config.toml
n_head = 8
head_dim = 32
d_mlp = 1280
norm = "rmsnorm"
qk_norm = false
attn_scale = 0.177
init = "trunc"
init_std_o = 0.00378
init_std_up = 0.0214
decay_fraction = 0.762
decay_shape = "cos"
MLP neurons of a small language model. Each row is named by its layer, matrix (up: input weights; down: output weights) and neuron, and shows model dimensions 176-271. Each number is 128 + 32 x the weight over its row's rms, rounded and kept within 0 to 255.
After each neuron's rows, "fires on" lists the tokens most often at its 100 highest values on Wikipedia text that the model never trained on; "fires before" lists the tokens most often just after its 100 highest values on Wikipedia text that the model never trained on.

L6.up427 [109 131 112 170 128 113 105  77 128 134  92 115 126 191 134 176 118  51 113  83  76  96 134 137 140 107 100  79 143 140 104 122 121 102 131 140  61 124 145 197  85 184 110 105  89 163 145 120 166 172 106 168 114  82 100 122 147 172  60 101 186 119 147 168 177 169 123 108  85 116 151 157 136  90 105 132 108 127  94 114 126 118 179  94 175 151 178 173 107 138 120 153 133 150 173 205]
L6.down427 [119 152 165 102 170 125 129 154 120 160 109 121 128 122 118 124 164 138 135 130 130 136  80 138 115 142 142 156 138  52 100  73  52  98 153 150 127 118  83  46  77 145 120 152 133  76 149 149 102 100 158 155 112 154 158 146 110 104 175 162  93  95 124 122 109 124 122  95 105 150 146 135 150 140 152 144 134 132 194  83  97  80 109 142 138  97  85 142 109 167 189 158 120  57 113 150]
fires on: "---|---|---|---|", "lo", "ea", " |", " of", "c"
fires before: "\n", "ven", "land", "son", "-", "va"

L17.up214 [153 101 119 178 105 146 118 113 135  95 120 174 106 145 122 159 139 150 101 138 109 167 117 136 138  81  91 171 164 113  68  85  74 137 151 131  83 108 111  89 102 133 172  73  96 105 147 120 105 181 148 122 152 123  71 178 141 137 134 102 137  95 121  81 140 161 153 154  73  88 188 119 169 136 142 167 155 125  94 125  67 125 167 126  72 136 140 136 116  93  94 128 117 163 100 126]
L17.down214 [141 134 107  41 181 129 112  95  48 133 155 104 135  87 151 123 138 100 139 107 114  94 112  95 100  90 121 138 173 136 141 101 132 151 139 135 120 154  98 127 129 102  96 136  69 146 135 116 144  58 114 123 171 169 135 127 147 109 107 143  28 123 146 174  90 197 132 110 144 128  70 134 110 124 156  77 105 101 159  92 147  99  17 143 119 126 147  99 106 140 100 185  87  96 106 173]
fires on: "s", "und"
fires before: "s", "ed", ";", "ing"

L6.up951 [150 103 178 109 148 154 113 115 146 131 198 139 121 119 129 132 152 158  63  81 109 170 135 169 149  71 130  78 139 148 140 114 113 125 148 120 149 198 120 141 104 181  81 113 103 130 127 156 154 101 164  99 111 141 114 111  76 150 131 134 113  75 124 147 108 112 147 172  46 123 137 117 144 140 141 145 130 147 110 155 179 225 107 166  94 103 140 137  51 159 133  97 178 137  97 134]
L6.down951 [105 125  76 172 159 196 134  77 195 105 154  68 100 181  92 116 173 156 156 114  94 109 127  87 142 125 169 116 109  73 173 159 100  73  97 120 131 162 188 116 106 131 143 135 149 143 125 138  98  65 110 152 140  97 146 141 171 100 132 114 154 117 113 132 108 124 129 168 106 146 132 123 102  74  90 140 164 116 135 155 156 168  99 174 138 102 134 134  96  66 136 124 198 161 100 101]
fires on: " |", "d", "er", "]", "e", "fe"
fires before: " —", "\n", "on", "}", ")", "s"

L7.up1061 [156 153 173 135 139 125 190 117  72 138 177 121 210 139 105 205 134 154 133 136 127 122 132 144 130 178 155 122  90 147 163 146 138 140  92 112 132 144 123 161 125 174  75 134 149 121 129 184  67 114 106 137 150 160 156  79 122 216 121 136  46 101 159  71 137 106  83 111 111 116 155 179 167 148 101 127  95 132 142  56 117 110 126 124 148 138 134 125 106 126 124 121  88 138 137 129]
L7.down1061 [200  30 128 126 133 137 151 150 108 161 217 100 156 122 122 171 138 154  89 129 106  71 103  85 136 106 128 128  92 150 154 108 107  70 178  56  79 100  93 159 181 108 111 105 135 167 124  98 118 126 126 157 116 124  53 166 151 103 110  84  56 152 116 137 134 162  85 126 128 115 136 125  80  94 163  93 115 210 127  73 152 174 162 141  70  83 126  85  91 152 164 138 139 142 193 103]
fires on: "'", "write", "int", "age", "l"
fires before: "s", "r", "us", " |", "ment"

L8.up312 [131 107 111  95 110  98 114 105  87 194 167 123 109  76 125  50 144 145 105 155 130  84 147 142 134 185  97 188 113 125 205 115 169 115 110  92 120 131 180  94 131 104 104  97  98 142 154 100  87 130 105 143 118 119 183 111 150 209 159 136 164  98 152  76 118 141  74 173 111 132 170 169 140 128 134 107 167 127 142 109 179 111 121 131 126 123 152 201 108 147 134 196  63  91 160 121]
L8.down312 [152 110 142  97 103 109 144  99 146 151 110 128 144 153 180 188 108 110 167 156 132  84 147 167 126  95 144 175 163  86 175 137 153  96 103 132 119 112 120  95  98 116 107 143 137 148 130 119 150 175 120 125 101 165 125 102 123  82 120 114 172  79 148 115 143 155 161 106 127 163 122 152  97  71 135 144 136  46 124  39 103 149 102 150 102  88  94 143 146  89  81 130 108 101 119 127]
fires on: "%"
fires before: " |", " of"

L17.up841 [119  91  95  84 141 106 104  84 137 124 135 146 102 123 139 118 120 146  86 119 138 120 109 167 125 129 102 129 103 122 133 106 147  72 122 115 108 116  91 169  40 141 157  92 134 164 156 124 123 100 120 182 148  64 143 178 109 135 226 110 159  96 129 100 108  95 137 171  77 104  78 138 178  99 132 192 107  93 116 144 154 154 121 139 119 143 112 187  44 149 124 113  28 118 116 200]
L17.down841 [147 140  68  60 112 145 184 130  38  99 140 103 139 154 148  80 106 118 160 176  98  93 104 115 136 125 118 108 129  92 121 105 109 163 149 146 110 147 115 137 111  83 145 150  67 111 185 126 110 125  77  79 147 117  81 134 168 168 101 145 100 108 133 149 155 166 149 102 122 105  81 115 102 140 127 138 175 145 103 120 161  99 150 163 114 135 177 118 125 167 164 184 117 109 169 144]
fires on: " Go", " Ma", "6"
fires before: "th", "d", ".", "la", "h"

L7.up1089 [125 173 108 137 113 151 159 129 146 163 188 134 109 107 132 114  67 131 158 130 116  91 180 137 139  70 139 140 121 127 104 127 123  77  97 166 108 171  38 145 112 131 199 137 103 124 128  88 196 115 133 148 121 145 150 148 188 137  75 154 157 150 123 108 136 103 167 154 166  92 229 198 106  75 101 159  90 120 162  77  99 136 108  99 165 115  83 110 110 109 101 148 137 101 117 143]
L7.down1089 [124 131 202 121  76 119  85 106  85 146 179 123 125 134 124 112 124 110  87 122 133  81 134 131 129 105  82  94  80 131 160  66 117 120 119 128 117 103 170 135  99 170 143 148 123 139 130 126  92 100 178 141 143  73 113 149 129 101  89 134 182 177  88 142 111 126 123 143 161 181 119 102 118  54 116 126  28  76 161 114  94 154 133 127  54 119 174 112 113  82  99 170 152 149 121 135]
fires on: " join", "gin", "C", "udi", " start", ";"
fires before: "ed", "ning", "A", "s", " —", "H"

L6.up152 [132 167  90 151 120  84 123  77 131 173  96 121 104  98 131  43 178 103  66 153  95 125 125 132 153 219 108 118 111 166 110 124 160 120  72  99 176 130  96 158 149 137 127 118 124 163 152 137 162 125 129 149 104 141 129 170 152  78  66 130 140  73  95  89 103 174  64 148 136  59 117 151 139 140 124 115 113 113  92 188 154 112  83 177 140 111  93 120 121 106 113 130 158 151 113 132]
L6.down152 [146 122 104 145  61 139  93  80 152 133 101 164  85 121 187 182  82 125  79 121 140 173 118 133  90 146 163 159  92  60 121  86 160 145 104 134 158 130  91  93 166 154  53 119 144 152 124 101 144 104 124 157 122 171 178 158 135 152 188 215 154  94 157 101 105  93 147  89 124 113 133 139 103 104 155 141  83 221  95 101  90 104 142 144 186  71 110  84 133 103 190 124 140 162 135 123]
fires on: " pa", "log", "ri", "gra", "av", "mm"
fires before: "ist", "ph", "end", "y", "in", "ction"

L6.up1081 [107 118 186 109 121 138 142 101 120 143 180 124  96 135 132 131 101 136  96  88 151 116 160 163 120 111 128  90 163  64 123 117 117 143 162  96  85 178 185 131 100 114  97 125 157 160 158 135 109  79 126 225 152 119 137 107 127 142  97  69 156 120 142 184  83 113 132  59 105 154  47 100 140 113 128 130 104 133 135  81 115 186 143  91 123 121 204 177  86  99 134 134  68 127 112 161]
L6.down1081 [102 115 126 182 114 106 182  66  85 156 130  71 108 130  77  92 133 109 128 107 118  74 173 126 150 174 117 121 128 129 170  77  85 123 148  90 109 155 207 109 120  82 152 164 105 114 120 163 138 107 167 104 140  72  97 105  94 106 177 110 144 167  81 119 109 135 118 174 130 188 111 155 173 117 163 129 144 152 115 106 129 109  91 103 166 151 126  88 200 143  98 136 110 116 165 128]
fires on: "'", "ad"
fires before: "s", ",", "\n"

L6.up1054 [132 137 132  97  67  84 173  93 153  96 129 136 124 113 161 113 172 129  99 119 125  65 117 171 106 128 158 140 108 146  80 137 202 147 186 141 127 114 119 118 101  88  60 101 206 117 145 160 153 136  75 155 174 161 147 137 171 161 105 107 140 128  90 143  79 215 120 103  81 164  42 150  99 119 114  82 151 130 119 139 153 145  95 111 169 125 177 185 101 106 114 130 125 137  36 129]
L6.down1054 [156  95  98 134 134 114 153 133  95 146 112  97 136 130  72 104 134  99  40 126 167 122 109 145 155 130 160 150 133  83  96 159 128 140 159 141 131 178 129  73 137  95 170 112 107 151 126  94 130 141 126 130 131  60 129 142  57 129 136 143 120 171 161 126 140 154 129 112 111 155 177 181 162 149 147 133  92 128 109 122 121 155 100  70 169 117 142 121 143 164 137 128 109 118 176 177]
fires on: "w", "y", "ist", "ly", " /", "equ"
fires before: "ed", "ent", "n", "mp", "ing", "itch"

L3.up1146 [112 190 101 201 135 111  85 150 131 116 119 126  84 187 142 127  96 132 160  84 135 148 126 122 105 129 102 144 152 137 102 138 165 125  83 159 105 184 204 120 110 145 102 142 138 133 106 118  91  95 150 111 122 104 125 110  99 120 108 152 138 140 137 192 152 134 173  99  68 112 132  78 127 109 118 117 155 114 105 141 167 153 122 142 170 126  71 115 168 149 134  56 211 124 152 110]
L3.down1146 [176 107 103 142 145 113 120  92 110  83 147  31 170 145 104  92 121 170 180 158 141  69 179 108 101 162 103 202 126 134 146 154 103 115 153 118 125 101 160 122  95 111 121 116 123 136  78 157  81 133  80 129 184 156 116 197 206 149 103  73  73 162 155  37 131 155  98 103 110 105 153 160 160 134 108  80 129  97 134  98  92 133 128 181 130 143  90 177  93 128 112 100 109 150  77 116]
fires on: "ite", "im", "p", "ation", "in", "per"
fires before: "ct", "al", "on", ":", "i"

L6.up1028 [139 113 110 115 138  94 116 116 185 152 113 121 111 136 159  91 127  91 148 143 152 156  68 134 128 108 103  53 145 170 175 132 191 123  91 168  93 172 157  61 137 108 165 138 104 122  74 127 134  96 133 124  72 140  79 133 109 160 115 153 146  61 118  93 141 191  87 113 137  78 115 120 158 132  72 131 113 143  84 216 106  81  93  96  66 118 129 151 140 109 124 135  97 120 153 130]
L6.down1028 [115 116 140  62 151 151 152  72 115 118 151 160 160 150 148 138 148 164 108 145 158 135 131 131 101 117 160  96  64 155  94  57 152  87  99 151 122 139 128 103 146 151 161 181 120 148  84 138 136 129  98  37 114 134 186 174 117 139 117 176 127 116 164  89  93  71 138 138 244 119 134 100 112 178 103 111 117 156 116 115 110 140  90 110 123  65 117 133 133  74 160 109 128 152 122 110]
fires on: "e", "re", "y", "ea", "it", "pi"
fires before: "e", "land", "k", "ar", "ro", "rop"

L3.up1172 [139 148 131 126 129 108 123 108 136 120 118  86  83 166 110 140 155 125 178 133 106  97 136 145 131  55 134 116 108 127  72 130  98 138 110 163  92 170 180 137  96  80 186 100  83 158 169 148 123 141 138 120 153 106  98 119 102 156 205 123 173 135 198 102 144 117 117 134 136 145 129 107 152 232 112 114 117 136 173 122  75 145 215  92 132 121 157 151 175 111 114 162 131 147 130  97]
L3.down1172 [124 159 156 167 101 134 180 142 161 201 123  82  92  93 174 108 106 231  95  96  95 153 120 179 120 108 170 199 168 125  50 144 131  97 101 169 155  71 124 178 110 113 138 140 162 137 119 114  90 121 154 116 164  90 151 164 108 151 131 148  94  79 138 147 145 100 171  36 166 151 116 118 118  74 182 134 155 103 101 115 153 133 116 170 129 133 119 166  90 107 113 129 103  95 191 155]
fires on: " m", "us", "t", "h"
fires before: "ed", "act", "ing", "u", "other", "ill"

L3.up693 [151 153  87  97 110  74  86 176 162 145 149 155 123  80 135  77  92  69  67 145 129 150 129 106  95 111 176  79 141 141 125 124 137 177 189 158 110 174 154 173 142 105 148 113  97 134  83  92 184 138 146 174 128 125 118 162 202 183 171 123 148  99 112 135 181 161  68 186 164 166 119  70  73 137 165 123 115 146 126 128 102 117 141  49 104 134 217 168 126 109 123 141 107 154 158  97]
L3.down693 [181 157 149 144 131 186 117 104 166 134 155 121 110 111 157  97 128 142 129  95  74 105 125 201 100 103 112  93 137  92 126  94 133 125 149 173 178 102  98 150 157 126 107  94 126 120 151 140 134  82 142 160 128 142 151 141 116 120 149 101 156 132 112 130 140 136  83  83 157 139 121 103 121 153 136 135 144 140 111 131 122 158 136 182 117 103 152  84 117 119 131 131 115 115 185  87]
fires on: "o", " place", "ph", "ta", "la"
fires before: " |", "b", "y", "ing", "ce", "in"

L6.up287 [120 126 164 138 149 127 120 139  91 172 132 136 119 169 109 133 153 180  64 178 217 127 126 135 123 109 118 130 124 201 116 119  69 102 156 151 109 120  85  72 144  78  87 122 136  62 147 140 124 135 118 123 112 155  85 131 174 159 143 127  58  76 146 119  68 115 130 149 235  90 182  67  65  80  99 143 144 109 131  84 143 134  85  95 141 123 124 132 110 149 130 146 207 134 135 133]
L6.down287 [148 153 188 146 150 117 112 125 133 110 139 172 174 139 157 107 122  87  68 127  57 120 107 184 157 127  69 146 167  93 129 176 186 156 119 102 101 129 165 194 126  94 116 114 109 146 119 107 110 143  74 132 174 132 102 175 146 141 111 138 161  52 135  97 189 139 162 136 213 120 109 132 140 115 123 188 126  76 112 114 146 173 133 109 134  96 180  71 155 107 160 128  66  93 197 124]
fires on: "ic", "ip", "0", "c"
fires before: "ip", "ated", "ations", "ate", "ation", "ular"